From a checkpoint of a small transformer trained on Wikipedia: untied embeddings.
MLP neurons of a small language model. Each row is named by its layer, matrix (gate and up: input weights; down: output weights) and neuron, and shows model dimensions 48-175. Each number is 128 + 24 x the weight over its row's rms, rounded and kept within 0 to 255. Numbers have three digits each. A neuron's up and down rows have the sign that makes its largest values positive.
After each neuron's rows, "fires before" lists the tokens most often just after its 100 highest values on Wikipedia text that the model never trained on; "fires after" lists the tokens most often just before its 100 highest values on Wikipedia text that the model never trained on. A number after a token or word is its count.

L2.gate1049:100113121136154127091119129138096139138135162120148136062102114139129139119141137144105100110160124118184106124119178158142115171119154126135139116118086097145147116171137102139152137059119146142142120147121141129104133141134110137129137099139141105116135094127134110120076138085108119123117115122120143141154129125101133138145090136095117158135115100147129124114136113110124140135166
L2.up1049:111130148097114161129127111155135135125152138113190146071132149134162135120140160154139145103099101187139128142119167090136110164114130081110123111130118104154090134156139109132114108080152125110154101131136106101110103137122072152100152095114145130101150131110095113125160129109096135150165119174112123121114112120090114103154126156092178123106141079105100137108094141134130146110171
L2.down1049:114157119115113149129142138111139121137098156139157146089170151151113137109127163153140131147092117122114121124128123102134130094135119174118110129076141122138172094120146129124098102137135145110134116125120124113107083098105090114128136118150139169144134094138100152161145125123128166110139113133101142125144097149167156104112103096105108106103143122150080115112139169122117106154087
fires before: "-" 94
fires after: ";" 24, ")" 23, "W" 4, "oda" 4

L7.gate1025:091130147138162110129113134078155123121098124072128131103116153136135089137108130110104096153123116135135152115123133133098170146132138167115122168126185159138136149109080110129127154125128088113125144155122118128204135094130176082120117184136154163108109111118123121119159161095122133123076125128106163112104153126114077130161147153126113106153132135131123127150141159123124074146143
L7.up1025:105163123140128164135152163104155132154161155145161106115102072118116145155114156121121067095088134107134148121115129105140166120159168125151153174121150118076123142114106173174141096157126086106106106165151136105098091142199132167138142140145108153097135150111154106096134137145143166127166112143090090091137116134094135122089158148136132156110130145098103136111118123141123151086082
L7.down1025:100118085121098155116125130142128140119122102160131144154104105090131116167090157113162161167123106161147154148095173120112183145115121132124119073119126139128128117135117162125130129182132166145130138083094151113155091140106104117120112108121095088121099120102119054120115131111131137159115130149146125096112118142109120155114122164140113077102169080138155110163115141144163144112117
fires before: "|" 31, "-" 13, "=" 7, "The" 4
fires after: "=" 48, " |" 20, "|" 5

L4.gate1340:117134151097118133118137112124143177116151162136150182104143137138080116176136103117142180140130129157149115099124098126116177084109100125137165126100100113114116112149110099117124187166118117101132133130129144117118108095137121153135128143152133093123145131105129102153144154134088112107121140154165125089103147142144146140165108091141143107113130091162160124128141104116134101168135
L4.up1340:135097128156126138084103146097116108161146156143109134124127141130149135158124163124134141131087141126112155173122075136115112069115137134119139149139067141109127127101108115147102120130110145134139110112096114139139130130118095132162167157137104123100130150122122136144111140137129113089125137126123128130102146119121119133161140126172114185113135141175131134136148100158172185177122
L4.down1340:166106112119125096122165157101129150103079116181124127141115172158123107146143139093185147123140133132132110138117110147131150140098098124118122141098126097115150093153092176130136174169150068123141119087127173125157143122112115140118135108107155130160141116126135123130138141077126156145150138106160121094116125167103114137142111154146125129140135117132098126109133133110125093115096
fires before: "=" 36, "|" 15, " to" 6
fires after: " |" 45, "|" 13, "," 7, " in" 6

L7.gate703:175127135104142132098093158143110150142147146168122141134144128092096133123112120119131132106117160093132136094132149152124182119103125130146109160107148120144132104115116110131095137150117085149141124146129109126178112126153117121101118082128116139150164114081125104140108159158126113110151143127179128146126113133147103134159094133107149136132187138124108136133123162153152080143133
L7.up703:128099089129141104066141136143140156148135116124136139099124106156115115148120188143178096127112117159122115117098130138127174118131145143112154186126129126135127111082132082161142136134099092099107100155122112115143121138166158126142108135165112068132117130109118145100097128109158101136105134127128125048127132137124089129186097142125101145123148165122138153119138105131109061083106
L7.down703:110122143153140118176139097106143097095110129175120102179155146101094116100103116123124108082134170135126149143124135123122133095100144116129105087152130112140108136114134170157172142119151167109166148120119131106091125185111132158106151107158126104115128085116138149155152131144102141138139094155140112197117114134109129096110127130116118078132108146100106135126141167127149132095088
fires before: "=" 30, "|" 16, "-" 7, "  " 4
fires after: " |" 23, "." 18, "|" 14, "=" 4, "'" 4

L7.gate44:197121159131134079157118182091123157091105147123125149131149108129105095156097135147097133114113127146153127127128122105159152105119119130108120080140126096114124119162104118158128157113144094156154134109086127144118186146140140097087123119068125131134142092104154159091116102149148196091151134122117102120158134154163138138126128127136120147119144083127098094148133108119136118147085
L7.up44:068126100113086106125124107140130131124111055110080119171107168145118127097180138096176152095127127147097125130116166121084130128152151090144115115157109126113118103100117119144137128156151152124146106118150119159120126092112134096155100149105116139125105106087086127046147066099129097156105118093116118130121133160117130122108119152112159094141156124131112120126186134145149118094078
L7.down44:072177129115146167148109128133127108171116085135148130125135162158077080120129104105150146131091119168117122162115143149112097104135140116120137135138121152166115151087108165130103128124119150124171120127139110106102104143097134132155136129125139083126100137101134124111121149128132096110108149161161174107144101127154125077099147171146148148156087143111124148192160103123102153119129
fires before: " |" 72, "(" 4
fires after: "|" 50, " |" 33

L7.gate950:164096114114140148133106101090092076113130116123122137089133112156134093134103115113107128105168078129089136124152136121131143140135109157128068165128111179133140159143110123153180120126146128118088144105156171116160151135155141159108086141143140137117144128118206111131148149170108112124140148108127133113138135114129169112114128166117134143116134113110124125130122125121093126107123
L7.up950:126164121126171154091138138141126074117158152141086138144105190137122147111129074148148157134104175172134114137128099108145131174135151131143134123119114105117101114098138119145114147143104095142112159133144113114117112134099143107156162135093099113119114067106121113136135113150133101141126105154154100123099106099158179147112142126172143146143136086147100121131129176155127141122092
L7.down950:134131150108175114167110119126154126162109122140118106161124088135095156116120127141111132132183125087152102155119125126186096174144112184112100129112121087122106124121160139089171096092117135153116162100138107153111134126127128152124120110137102136106129131114178138135158170148125132117097138104157138149147121120146116156129145135113132124131166141137183124156093119137110126096084
fires before: ":" 27, " |" 19, "inn" 9
fires after: "-" 32, "|" 11, " C" 10, " |" 10, " Running" 4

L7.gate905:159122147166141092152152082127143135108064146111151172135174098095107141146130138106110146128151091093110162127098142127130171115168117111114105142111143140096165161100162092143102121146137138130086136135110126167113149128156127109137139159142151119116154106132135118119148099118142111099168167099152123146172120151141152143109144136113147148180134096168115106128096137159114117139093
L7.up905:136101114144091136147137139139119121063141097131115116130128140164141137114146116135131184124154121181116122122121089183108134143077137138150082141160154116124145106092157151162079128133165120109115149162119134135120147146151129132093112115129120151147139167138139106131110101087130111135133140117090173116103142150129103100149134125123089130107092134105144119097127166152143130101127
L7.down905:117110125108163178134102146132137120134134155158084126130125142095108133144119078121128123140149145113102156091138107129115154143188124084101131108101150177119131111126138110153160144148109140132119124149138151132172140114101135162127163150155120112134108129113164147133146155135157144115155116123117094106141146132111107140120139134159112107163113120125117162142111103141130117131128
fires before: "|" 53, " the" 9
fires after: " |" 52, "|" 6

L4.gate1233:119110128128104160134079100140116177120161116126118127118123130082090114159098134151104124134137144156138138161122136154108133147124120140126157131093138125115108110099140133131108114144069157138116118159140115130117100180109054123128117130140140107151133071100133114094159153092162113160091108063116137153142138159130174078114117103119143144113142108117120164138135136159139117163121
L4.up1233:178159153138146113133167116123152113069150103102100129114089126141110117093127141096129125143151121127152153134167123115150125144160115107118132149092106177153099142157122128131133122153082157091111183155164151161119155118114149160148157139147123135100127099086127115120138110161129108137079119103119122138126109136126122099132112120150118160160130134179135166136108128164091102151149
L4.down1233:141147139125120135097053154111127136103123171083120124111099134164119151083139118113094160103153122116134144118104087139135157162129160127079183124139151158121102168105162107099166148155132142101081123142101133120138203103141131085164172160106143111114117167108154148141138131145134183140159084115121154155177158147082103082149138122151116164135128116148103118087096148133095172170123
fires before: "-" 86
fires after: "|" 85

L7.gate487:105165122127105121151100158101142095128110109109138138125133089117093102122152168146124098192112129111151152145126120113155160121120141128137153148140119106133141123109084134133116100123149145149146102140131111138163149130132140103129132123101126156144156120139101092121121170157140097134089168162114132111149142092081106148129098081113115117146119129122155132133135144116130091151154
L7.up487:106181157120124157115083100115104159104139143131142139119096156130117059170146128163170137115148181142161092129106146079131155121134159102144119118170147123141163089146144123136124098104154115128129151135096141121116157103167144166162154126085117159117148139169131145120116152091132126168116149167158101140102137148097142127151117152120117118125089109187152084104085044094095120102169
L7.down487:093140156140098112110170111069164153145128164102141122127106101111080107130103078181115133119146085105158132118095136109136122133085106123132118121125151129085128102141161146139157148068156096117142167153127127097146115163168140158120173131133133142128158136128162156089130176131108159168082152095145140143117142149144135117148082135153130117136131114152115126130159126110125085124134
fires before: "=" 70
fires after: "\n\n" 70

L9.gate369:099148119140152133139152116120102096113110109188126120145113148132124110137142157109157102088112097144092129100172142140119158088131113152099134091139071178136144145160112119054115116144160125166173122140181126150140153143117148116085151112138088115151147131129131139134079151115119111113133116099121108182090126101109120096078095127105140194086149129106141128133098119127153160122076
L9.up369:170143117118138092155182102138147103137133122143168113166141140164136150154104105167092083140140125146107136155159121076153156100135118131047082111098149134118123138109142137124162114113124127139099135117143140138123132092098146164149138137118187113146189137067145108119075117138152127120131154093136152160164125149117129138072148143102145102077103183100119156128103139139168116134147
L9.down369:133116108140127104116147115130123081114120135148137188147099149087153176154133131122096101125152133169154107095137097079108177127132145108116145083146100142134136138151132138116110130106116121109114141140114148115099126105127114122161136144108106096135136126123143063131084118141152144138097134145123125100120120130129150169116128121084136131096159146149114171105138147114129127122115
fires before: "-" 72
fires after: "-" 45, "|" 27

L7.gate1393:130172162132111106123110125085114118128102159154168129114138135101133157154126133116126110146138113183131103145083125142116115099148119106123136120151131143103121181164115147160125155157144124092132102149119130133134108142171135103195089098125100084108108196138114115117083123111095121156086155194130116125087115106129119137109106108112120093118166095135127135155134087132157110123114
L7.up1393:140155133136148133131125132142138156118107163149179145194168175130151084134159114134117165162100127161124099153133170121112091098133153117174148133134113163133145138117162154126192166125135136092082156122115100152146091156137113149118117156124142103141115139140091167142117091142113127084123131128160138172098129136101102116118156143094142146145142158130127134114121090138147115105162
L7.down1393:169165112105139130114126101133152123150155166121128156143137118110096159112114105144063136110156104124145114125135182134150130123129140163126137119097193152109145104123115157089183124112144126134147130152124128101152133138145117148118079118138096105102123149113101171146105137143147152145107148177111135109106110087120151105125111099158120144109133129108089105118112131185162139149141
fires before: "=" 71, " the" 9
fires after: "\n\n" 71, " named" 4

L7.gate17:155177130157103134183121135156116098117143113139135139130112159106123077155102129106100122150132165120134122141157137126118111106082159072078105136133158186170147127111114107146110153149081163106152160151151136146136146164149129131117109115113112119127143135081152124111095096114127116145102148132161093105129111120078093155162100154114111115153094090155143160120127109100188120121104
L7.up17:147175110136142124137165131157093108163171124115168111177130121156145076120132088159155141118109150155130101120133129090095123130147108121149133093120122141136168142118161146131114109140096145112108146134112128124120119159152105088108122151136123151107140173090106148135085152147098125142116168125153143135130157152136116121116158128124138078180148150147091138127150118143128119122152
L7.down17:120114127139157114152166126169124115123115127115118176121144127106143086138122120140150205112132119126135123130133142166093167144106138168161114144115124108073135134150142092152130142130164109125117150129097139128127103132147111123144145111115152118193137139127169098112092123145144141139138137132131145129123142182138150098116167142101099110133154118129123147130127116134124112129119
fires before: "=" 100
fires after: "\n\n" 100

L2.gate393:087110166119133134169137108162178113075099097114179115111113105122131140113138093125085132138079124131113129108078130106134167125128165114119124118112119156133116123121118121165118125123138114118140109155138099117099125138142133121118130128095161137102153119199103145146138104191095136146143120101111180121139125090116128116095128100125152132148137150104167129106158103058131168117065
L2.up393:089115120174068077128131139131156115094134095148109123097121132161143160077151165171118120149082106170127112140139132135118180161124138111137124137147143104117150106133113153110136099120115163108125086161142082136104113133116119124156121105165171124143139142128075155134112109140163112153131081105098131108151152084131139109112144134100129186126192160147122096108162129129167129127114
L2.down393:162137109136102117101169117130169141111113086122134124137138113133113136091148118149132154141084154129138115131124146154170151155112142155132152130129121124123158144129117125138123151111123105118143130219128083138102137138131132147082122111163160140134175161143111160121101148190155139139149134123096158146117136161124145148128146117092152167176130134144143129135110149130160140125121
fires before: " |" 22, "," 17, "." 15, "n" 14, " and" 4
fires after: "," 25, " in" 17, " of" 11, " |" 10, " to" 4, "|" 4

L7.gate1008:125156160123080135138129117138119094120133151120130083067116143159132086157151110133098154077142146112109161180137092120094156163103095141127112121147102132120154134130100130147103161137160147124097120162155104127112131149159155169118111100186111138108145142137119096121119146125119127148074155135141100140142129083098121096105090106123135089140108128109110169116127096110120123095120
L7.up1008:126131135132121133113126161142151117113111124118140105121111129143107072122132140107095110135143106148104118142092126124108104155152130168180163128158144135139157147120143160125131130148146132128161124173119131095158129134146125148168119114133126077171149140132146116124099145102103119121093120143157127145122116149138153070117123111139095135135107130158126113103111125143167153166097
L7.down1008:109103108154097097094106120084143142104118153155142137140100106108103121122098131114152128138135134139117137118087147128125082116126118149133137118128124153145147133118073138115155135114138120122146146115129170114167108115129129147147135161105129127164153130129142115085128129160179092129105149127119150118171125143110163150132123094120126182118130156150130142128142129131112133160106
fires before: "=" 97
fires after: "\n\n" 97

L9.gate1517:098087112145120111139149125127094115135147137126163119134118098179135130149107164147092146162124141141166109115146100173102133136134131150142189136138130112078145130183092141159140158105139140113168159139132105132138142134174089140107152161143086164107133117132141107095108146138102161117139113119145115108138161113100106136134126136119172137115100112143104123113163143194161075144128
L9.up1517:127183172129121196147123129096106107138127131143171143124091106093096138151140119093133126100155119091195141178170165120145159137128148149143140099113127100141166117104145158103118128139136147102083112131091164109156124138129107115187110109122156162114162118115096147119091168162147128097082139101096115149157159106097145094142141153155140140111153116115125161143130128124146159155157
L9.down1517:122139206123164148137138144140116119140140107149105133122118119139122114128101175135113132121131120112088145158162147133082154176118116123126091123057105137130126160133151103142126161140162146152138121094164126118147170104150103135141159079138108130111147127096114139130123158127121142109136105121141148123122150149136134139137101123138158093149131206127115139141146127129140131121127
fires before: "|" 27, "-" 21, "=" 12
fires after: "=" 36, " |" 17, "." 11, " 1" 8, ":" 5, " 2" 4

L4.gate1375:096135118127123111129130132122096145145122119093122108123152166108140148120132130160144123126128035161128166173185129154153140105114089142119150092118056096167086153131155112156118162101110136123065117161086135156131152170171140130132086154117095101169127130053113172109133118136096110110142107148135164150129126128115145176128132087121133151144142097140103133121151150143144104113126
L4.up1375:099088157094162114136142099075108113096159141104114142137132113128130111131113176134130129114090061130154122170139107107123151135136136116122146128128097130117169121075157103148118143126126159173100141126099126155119095102115102125096068136138101152121163145118147151126101132122170131116137123114088074149097143141134148124139138136127155124155138131114103138142086125128128123100115
L4.down1375:114127157108119132125127107097121164142128111106139110133102143136129098117124144113127156161090110134127144133130088146134145097158154118151153139107095136116136147130193115111147109071154122086096154094139145149122138081148103124145088103096149146142137121134118171118136116117102123136135124134081106154123133098142094177162178128166131150115117109160123208129131134146093146132092
fires before: "-" 100
fires after: "|" 67, "-" 33

L9.gate292:152106157129124177155034133095086115171108145133117105151142098109103085112125138148143105153141090139075082162154131119094112088176096141150161085115129153103105113137157130135152102163140143141111135135136109120154067145139115103146157155137106093133150164129127112132090160134102146138112129127111140129157110095122115171084118134114061088108112129141119131105103104153141100106128
L9.up292:130154158089118119103138147112106112144127124140113132109098149102136109145134106132136143104122096146118120119111179084118120113134104104120162162140133091146146102137186138133104104115089119150135111092129136123123171138143166134152086140190106151119152151113137147175098134186145199158128116088108139141146129120160089081137125146149134110121131112157122157100124142154156138091109
L9.down292:089146139098159113123110114126112130139106127122138160116144097120107092090138151172140134156125127137129106076148143117069126118118156102150166153117121174102105124108089131100097079134136163159164117143140103107130119094148139108151109089130064160169167074201123148161102132115193170118115142116100090158161130097143137109170130137083116108125103092134125139138150134138137135136150
fires before: "-" 67, " |" 14
fires after: "|" 58, "-" 23

L9.gate1531:144124119068115119103108105133167121167162156097137076133153117117160137083130099097133109121133125138097166140154159148141149123101162114119139118115139144136131141110103142124108144140154118144131135126108156119152079143162126146101133152121115103094138116088176118127160099156145175139113149138087118161134102142116095082139097151158125161110096131112091179171123133128146128102143
L9.up1531:145157167127162108135098054124105173147154149138154099088104113128083080158125132170109110125165129155171137130160085147140151095152141117163096121170128136141134140127154129159096116117101134138115124157116129114082190190143122100123086142132114111109131111128138111125151120156128144096128085142117173166098111112118104145122108102121137132149128107119102123084161091170136105159131
L9.down1531:079122164084098128146119138170102143074117127160109122139136142169071116078120105185121109157134114116127108134085144130157120119094108140104141141108132162127108170149141129138168136150141160123110110134160158129133115156100115133133154113119114143141148117086132121101129141066167136160117167150171108161100146125136147109166096163100155147097142164144102140145168160139147120086134
fires before: " |" 35, ":" 13, ")" 7, " season" 4, ";" 4
fires after: "–" 36, "|" 12, "-" 8, "17" 4

L9.gate1229:133155108147166126162161109129063159095123122099142133113105122112167116124176138107124127191122114166107139141134126117161157074151134151122109144151137090084117113169148096122107128141135101111114118105130116074099140121100127122162112149118141117149194147113149135119107147189151138176152151122114122110131088082121159136132134172123111120140121164141107104084124136148125116063157
L9.up1229:131101185118122115117190128100067155142120101119111081112168162126142093090164077094109118123087095098128110090144131078124111117173158097145109147119100143080127106119129125113131096112087165122132117133073160149096156068098146140129130177105112140103157121136143127179149136111083102130139127107115124145110118128124131156123110140122113131127109163142130167054097117159150094123120
L9.down1229:202110105146163102096138097134160136131107103110141148087092139120129149134164111115119101125108125088150088089117186142156140074127173123153097117120095155151177140130149156097139119102115111103133131085103139119121124138147129132098151137161153203135106146139145138185119150117158112146142114168127077102099146099136150157107128137099158116130112153135129141108171166137122132133174
fires before: "-" 99
fires after: "-" 56, "|" 43

L9.gate1506:141144131129106116091100155099131117153161147141118121077144117167109153099121117134136137121109055123081130144143131120184147108145100132165187163120147150108164122113143077145131172145127117126119136163121080126166168143157135103087169124152108109149156131071140133128113133114102131110148124124115125138127141135125138145108157133147115161131147110124115163106150108148163113120127
L9.up1506:113162089121118130094157115118132106126136166145154122127123119129129115125145148143120141123128064152175136111104097136115089098086137133112099147127168121098154067101140119110167095108105105112121137136099146067142175109136128169096112094123116102125135112113121150130098099141126103102144129112096167108085131163105120109091108132128109142126099127134139123170145152145157159099096
L9.down1506:158166111107138131165177157163166124159105131177150123138144127085152088138134103113126172155179135152115113135112147113111108115130164127119126164115132121119138137082173118174130112136117129137076168113101087170125143114145118120153135127123144143141132120133077160146142143141112108114122166159113168069104138146118134147103147136094126186084103125173129100086089132135175132133128
fires before: "-" 66, "s" 9
fires after: "|" 41, "-" 23, " m" 9

L9.gate1248:150085136116055148109125116112137084143146159146139086113046168130154137155093183118139140095107123109106139091174127130125159149099128116071110120141183135132149122116126121162135121132167134106111117127119131106103085161100117134117122097104114109087143135132118134131174149126121139126146113096108103099125190117158170091125148143063117126162182130134122125147114125160143159130121
L9.up1248:122169163108139085110181111131140153144080124110141145127097139115083134095159142161160107150155142106154111146148184110170139113094144088134078095131156109121132094142164120085132123120128068160138138099113132108128171129117125135144137157104100118140134123141144150129124136143110147166128135118115129111145096121135138127150147111134104118117147125120136161139174175102137137119124
L9.down1248:113147114101132158135138085110149148147133161136153153154109143120124148160123104107122145162108137085129073138130152138147113133108115137103155095151099144170139089128131108105185108118132135172125136058123148088118135140124114111125147127069110102126157124145135167085133131128090087130113159118113120122105142121150116062123171139086121146137139121123108126142127122122154152108141
fires before: " |" 40, "-" 20, "|" 4
fires after: " |" 43, ";" 14, "=" 8, "\n" 4

L7.gate1390:127145152142087133123114146101162140160126150143142121098126154141134123162138124141132130142081087092093102109116133092122138120150153136134147120126153164145126131113064152118121121126136136080163157111120131143160130121134085122122136082114130137113128147101155124152053132141114128144127155116165118096123108101087128112096129151125105099129127105158122084094149137098139108160120
L7.up1390:138179131145146120121100142131106103106139108139156149167152144148112091171133128152143106121101085122060111109139132092150096105135120103125147091134143146125136126086123106138142115130180154096137138095137143161144119107123137124105135124125117138110150141131157155120070110142124134151114121105144136112139096152075137122117154124177110105145095136166113097103089126108149125126077
L7.down1390:119133138144105114138110108120125141122169103123134137119135127140151108129107120139110115104122146108130184125109101096130111124100146110129156137108128158120120121145120126107141108134132138131131131098132128143127122101110118124135129134138156162133140125120106103131117148131147114099148121118128140101127129098124130136136122128102133129157124111135135102125123104109134108124128
fires before: "=" 100
fires after: "\n\n" 100

L7.gate583:091158139132185126145129147120169143112113134152149118134140148126135112182137152149133113156064099120153113129153091125118126164148117143104140104144147123113113117113148098115086192159151148120124128103107096151165151142152122131131113154134101103121123136109150104121117141137144122120111135104123117093121074105126128098106099109119102086171134144108151124122113137144112158094153
L7.up583:106157139145173140111108160138132093112110156101158161116150168171177106156152102155111135157110121083126110136166095112142112141115116149115139128121185139170140131099110104117118162188151112094118145118128152151145124133130155119174107172129104101138153179140184145107135142130092119111092135119150117122140112104145113087139132100140132155162102129106114158090114093127163160134121
L7.down583:117120121133134169138107155124110145142119146131142140142131132090142083122130115171113181121177141121151093152132118159107144144126156087094124144108198146119127140127126130138114162129115126135072152083144102173121091123124156107122174128112173135144103141083157155136127123138105128102164111147133097165157131181096165146122121135114085124182133124105147141121108127161141121143128
fires before: "=" 91
fires after: "\n\n" 91

L7.gate1421:110182131104113120153090168085133093177111135141155118063107143137135086156119151159124124096085119105116116108122110129112146091108192101131153104086136125129167104124100138108100119151131101123139138119099161123144120150159150105115150094111096128173139126091138143101091143120114116112111159166145115135156145123149133082128131150094091105156060112179106122110135119098126121139113
L7.up1421:142140146153110122122106133093134100130160098115175156137140111128119088176173088175110139139084102161120126101130156113109132118136165130108185113174158107141148116140153140122133134095157110107111180122136109076144133162137126135108119097101110146150130163071158127125113099125124108138091101144149126135141112123158105077091117096136120143141089118131110115120147120071148125132126
L7.down1421:124141134152114088130095112105123123128160145131157148147124145129119140164179139150130142149097141141153115106119110138116147158137131162112156130145151103110136137140144148133133138154137150129107142145144115109155119144152141119131123152127145133148126115078107130097118124123115135151128088137139077123133097113158095089137138089139167155152136119130128148120154131100117116161138
fires before: "=" 100
fires after: "\n\n" 100

L7.gate1471:098158115172115146124065164136154138156144120139140106105154151147110141193166150150100126142093100131123145121117145161101117169158145123126152112141117167131131161120107157112115141133145101128110143138173147094096188110132103116130140172153144132127125112110136121134128126150125119196120133178146135103142094126099132128115128091137122124163130124137185091128093130086185145104144
L7.up1471:133160101141084124124095178097169134148179128133160138126202172148129093169131135131121122104116135131123094182146130115133092135111140110137109105130134152111100179107133156130122129159114135140162139133167122117147137141164155139086160116135142122138079160100166096123069121127099141158121138164133115109139125128118110115122100154146109126139092115132133109125139136113158143110136
L7.down1471:094118098115133136130143140122113154111132120164127117119140140135141130101104103127148096131125152150121116128116123128081096129164173133142109120153162127112157177146119136110117168159129140136135108135108087117122091148114094136131115136147144153138110168104137130135121130186135134129150140138098118096105147134102131140123131136157144110115134076120110124132114147151159154149168
fires before: "=" 97
fires after: "\n\n" 97

L7.gate411:153148119103131142085106126143100111138143137139143089140169130143141132164079115132092095169116086111123149124159163116136155145114143123119122102107135110132087167121135147149126102096121124172078131135163166115143138142119123079120145180125125143118139130118115153124121135120131081108128139116142164140160132121147131105108146126114164148158151155123148115120141126122117092106134
L7.up411:152148163106135147102154123092139136137159113143151147107124144124159149126108084112153106077111119126140111150155162075123115080137072101109129140095120155090126149199169102157125132103118135138115110122107093154089132137133121174107144138129141113083126138070162105081122130110121119127126115154098122155137150140152113119142137091134155135143141168095153136094147124097080126155115
L7.down411:116134136131141165109124140096151111128105092154091145095131115164154160102111066131147126128141140140147142114120156100167130128104138141105130127126103129094145139208207106142084094118122104135106121103111076133152117150123097139130133123133150124124130163081172129115084162129125133146107138145102170106144157117130135150124103118135169143134114095075139114117122148177124159097149
fires before: "-" 68, "\n" 6
fires after: "-" 69, "ed" 6

L7.gate1411:113158152163122132114089144085092094101132120117123112065099103149134097159133162147149145112176117130097119104158105133122102136078120141181148138164124110123136128116140125105109132124136094109098130169136162139119125138121149089113123112129142096140138102139136114187145104152162136098131147157116111121142109111092125129142107098151114149139095173123172113088123095137180116104124
L7.up1411:119137149111146128112136191134093131133154133129126142104144136083110126147094134119144142150142089159189100127125125179135119136086114080151103148127138133149152108107112120105150138079120120072122112106123185144091159159071168111099179133162118159156107088110141076109096086080123116116142146122134149117097119135128155147106143158114102152145087149114119093142146103085129121131160
L7.down1411:156153124161139098114111127156078130164131102124127112128136119145100111124131155086131103110133107089149121085136090096138093147125130159107161160131142138103140117132136152123129119147125137100141107096108120108095149120111083142117134171136115163130149132110152180109130125130157129098082133113134119110139134137109101165115101139106107152135171100172121114141050125185126154111120
fires before: "\n" 32, "\n\n" 16, "=" 7
fires after: "=" 46, " home" 8, " =" 6

L2.gate1189:137153130129144111159130122135124139116141158128154104095111108124131099124159123109123126167158114141178100126170127125151123092143167109153130102155125112112137133138129108130141127144125137110146132139151134123107160124165143092144132130167173161092124140113099126106193106105125141146126137108093156140130107110095085148125114131150112106103133129155130126181126099129093127100067
L2.up1189:151171146129113124136145143100133128141163094093137155145099120103134138122095134139131130103125121170087123138146140122123121111114103166074140149156146095106152135103107122110121125060108130120115128161140111148133132153143140172065119141124178121096165059103195131127110075138126111118123158124157152116132157108108099141160107151154127124108091109080139098161196159140113114089143
L2.down1189:098148172131152127164130088172114122107102176131187120142116117129131136155120143102107096137142095107156090113177142161126121112141143089178112127129132131139143151167171108132113122183143138119150138122154134100110093100137128118157132183105145133138133147085106142107113103108137112109101123114117112110124069154156151119116108111118152150095116142132133100138116082147093108134145
fires before: "-" 78, "\n" 20
fires after: "-" 98

L2.gate866:132102139151134128134146137105112146142084152088165099136124180124132156107155061102124113147122120115119138097111093110163081135094100113137163140156126154075168082121142139125152145118125117165140157107074138143128125152086128148120096122121144140135141107117124140125105149135119131097160128124086152127117132127133089091130161100109070149122131116091109079113147139094119127140153
L2.up866:128160132144145138138165130119132142086092105115096131123108145115121119103136106198146109108128138158114116099135131151138125134104089120153126125125158162119163094151141151178158160093088117129165148105160161112112130106093117085108129118142160158135135126171150139114102163123141179110161097140098177125133149151132120160137123100116078121119135143101122094193157163109145142152117
L2.down866:143141147120121091073154148065126112102112133115133129115116129115117149111148102095111075143103177153113125123107134124120097134089112082138116174131136161144126069131127171141092134093103071142125154112111132159151134149148122143127072108125119133152123132102141139137137153137146088101142186110091145126114118149137120102145118118133114116118137137073147099137123142128127124095151
fires before: " |" 22, "0" 9, "–" 9, "." 8, "1" 7, "a" 5
fires after: " |" 42, " (" 20, "|" 9